Weights of a small GPT-style language model, trained from scratch on English Wikipedia.
Size: 9 layers, width 320, 5 heads of 64, MLP 768 GeGLU, vocabulary 6683, 14.7M parameters.
Architecture: no biases in attention or MLP, untied embeddings, capped logits.
MLP neurons of a small language model. Each row is named by its layer, matrix (down: output weights) and neuron, and shows model dimensions 48-143. Each number is 500 + 25 x the weight over its row's rms, rounded and kept within 0 to 999. Numbers have three digits each. A neuron's up and down rows have the sign that makes its largest values positive.
After each neuron's rows, "fires before" lists the tokens most often just after its 100 highest values on Wikipedia text that the model never trained on.

L4.down518:487520524531504496510495462512523529507512456507528512512488505475525497518531528500528536506501524491524472477494442491524522558489525502579526500477517516485533479491451484500499511473448484512496505483520433467481509516479528495477491448520552487507507509525485468490506494476538523490
fires before: " |", " ", " |\n", ":"

L5.down261:494541501516465532504530458536531525492501499488446490487500490472478496477497523483451508519512465459530490536516494513455527502518499499477461487501548436507508454485465527524486556477507525484504499496534541522501507464505483505468500525517503464512514451426504533516535516520515459497
fires before: " |", ",", " |\n"

L4.down269:515518503516516496466492540531506471477476448546473526570525542496486531470510493490523488487510491482551526501480464511469501517531471485493490507491551452523464515514549474519481552520489540433486492498529531477515534456527561502562504489456514504514495454500468496498486487509512540534
fires before: "2", "0", "1", "4", "18"

L4.down707:517475496495483495480524481508512522513479509518505502522510518530487511517526526523516528477493477453487519507428482528461493503482521498547503464526536508498499539445510499522513499480489511489495512468483514552481490479463532477495496481484488548538496451514500489461468518493475517505
fires before: " |", " |\n", ")", "%", " ("

L5.down672:557439437534509490484488495485519488504504458509476471462514475492487449510484491504510495496540509558512460455483502529474494558493501498498526482507473514488469496530519522466504509465459476525532477515473502547520527524476483457492529534489470529497507512522485487526491509483486514506
fires before: ",", " January", " December"

L4.down163:474539518475500540526473455520537517487517486522487526453476492473512493529477481481528517538508496472529507509474491517518534449518523511563456524533425470500513480504506503506528472490483482512453510517478478506496492528476562476517488483512530492512431506470517500512445530479469474509
fires before: "-"

L4.down327:477490512488509440480546516549488502509514513493501518535518548502544511517522481484496498487506515496469493509487492522527501485545460506546510506531491514504496498533468505464500477512530525477485531510491474476501532519517530547481512487518532515514528511495518474515524483463469531511
fires before: ",", " |", ":", "–", "-"

L4.down581:504469515536527492481500489484516469476443507501519476521514475519483482507508502522539508483485496507505501516496508523542512539507513495548486496506518473521496507469469474512469490506466487499510528538538514485495499499442537473504492520477436526531494456513449467496460488495522520522
fires before: " |", "\n", " |\n"

L5.down109:463510499537546500534474512464481503494509479497539455527504479507489482506490509515541491489484517498493529484484461450493506552459523526532493514503478490468539484492473502513483476511502516485501470487451510485480496506467510463486526454545521539464436516495466492536526455505518460491
fires before: " |", ";", "7", " ", "8", "6"

L5.down502:484528463522526520542523514539508539500499507460529500504492524485515483505505493522494494473520496486482524486572474505478484459496508502502485525487496548482463545484477507530512527491531523505498512515468495513517529541451511505480500476475498444478466501524493522501497481479475549472
fires before: "1", "0", "2", "ans", "3"

L4.down271:484509492460505534497528517479503496497486477521513484443479504539513514503475525564525505522509442536495506501507533472507534469497515464519504501556455484491494523474463533470527533539460504491517502454425503528473511547513535485494514537503510485477468526515492515521474517505501490510
fires before: "-", "as", "hr"

L4.down305:484521529466450513521505499464486480515499488519501507539512511494537515467509493493492511473508495452489486503497494495522512498452488532544541496487519516502477486543500481502528528579508500518486469479527530521505503473511486496508513510519484534499499495512456505502500537511509473544
fires before: " |", "%", " |\n"

L4.down583:498481526544477535474500549491467508511538468525517479520497490539462538505487488523583487519473510518490479524497514559514508503492456487578506513484504519521495494516552502489506530520489505467515474538525486551524501470515529490488513478475499493470523512506516505492522515483487525533
fires before: " ", " ("

L5.down726:474541514486469484511511500511537508537473526476522497489524509450516527518512486461498474515525529511515485489484491491517465519498487530519540449516505529536532458507457513510473492523498524506481533512505503530508510505512547444488517507534494527520519480511497470465517526553558508470
fires before: " |", " |\n"

L4.down720:486500478484502502499475497500549502523539482483485471539517503538517490508531463518472477491504554466489488480538465497495504498517536532487446523473520519500476499519502468469489535508492481549520515512489505510535503481494525499472458530526494521467515501531440516501538495532462477516
fires before: ".", " to", " by", " as", " in", " |"

L4.down267:466484490518481454532495531477478498496507499572513508479488547522515521510479501482496458494487473455476488484495517469458491500514521506481494539512479497469500471482545486530534519508497502544524507470486459525474492507482480491486531500489467487496481507475503448511515511452565561567
fires before: "20", "19", "1", "2"

L5.down264:479515517546506505473544473502510552517511535504482525541528487476531504491457523500519514492533506498483498487477501509547502531501556462530556567527484476473508474521493489525494483495518498497453474512518475531493476529542541508505447521483516477527477494481471501483519475528486517551
fires before: " "

L5.down765:482500532537539456536444487481493519512511507530460498495500499484520500502469478517481506499464511489497496501465505503487518499462494509481497479523476493474461523514475490468539515538466490488492494497481464495518500450503484513530465502499538489469511482524480504493492488517501480470
fires before: " ", "5", "6", "4"

L5.down128:493465490491505528497501489537527482496519483490491487472473473513532465427534452549501508513487543519479497492526514494488538490523528484488534467467532472473552483515535497478511500488531482529469504522523495484467537494504503455512459499475514470490459464564521485542475489511488478488
fires before: ".", " |", ",", " |\n", "+", "ot"

L5.down84:506515565479486506501491503467460507519507502483477497488495509495503487505487483470514485496442502473512477544518497459513527499472484553473475498498474453495507511500464516500501506472474478533498466523477511567515518475464522507522519521500501473442533517505497488536460484496467500533
fires before: ",", " |", "-"

L5.down486:523477515523491480528507485512494483474501518445506530559503510421531492508533530488486492510542554470500515511540466521510517479476473460498450489476480546508510499506498521502525522496492528534506488518526525548476507517488507530482491489488527458474484492504523514483460466495523532482
fires before: "0", "1", "2"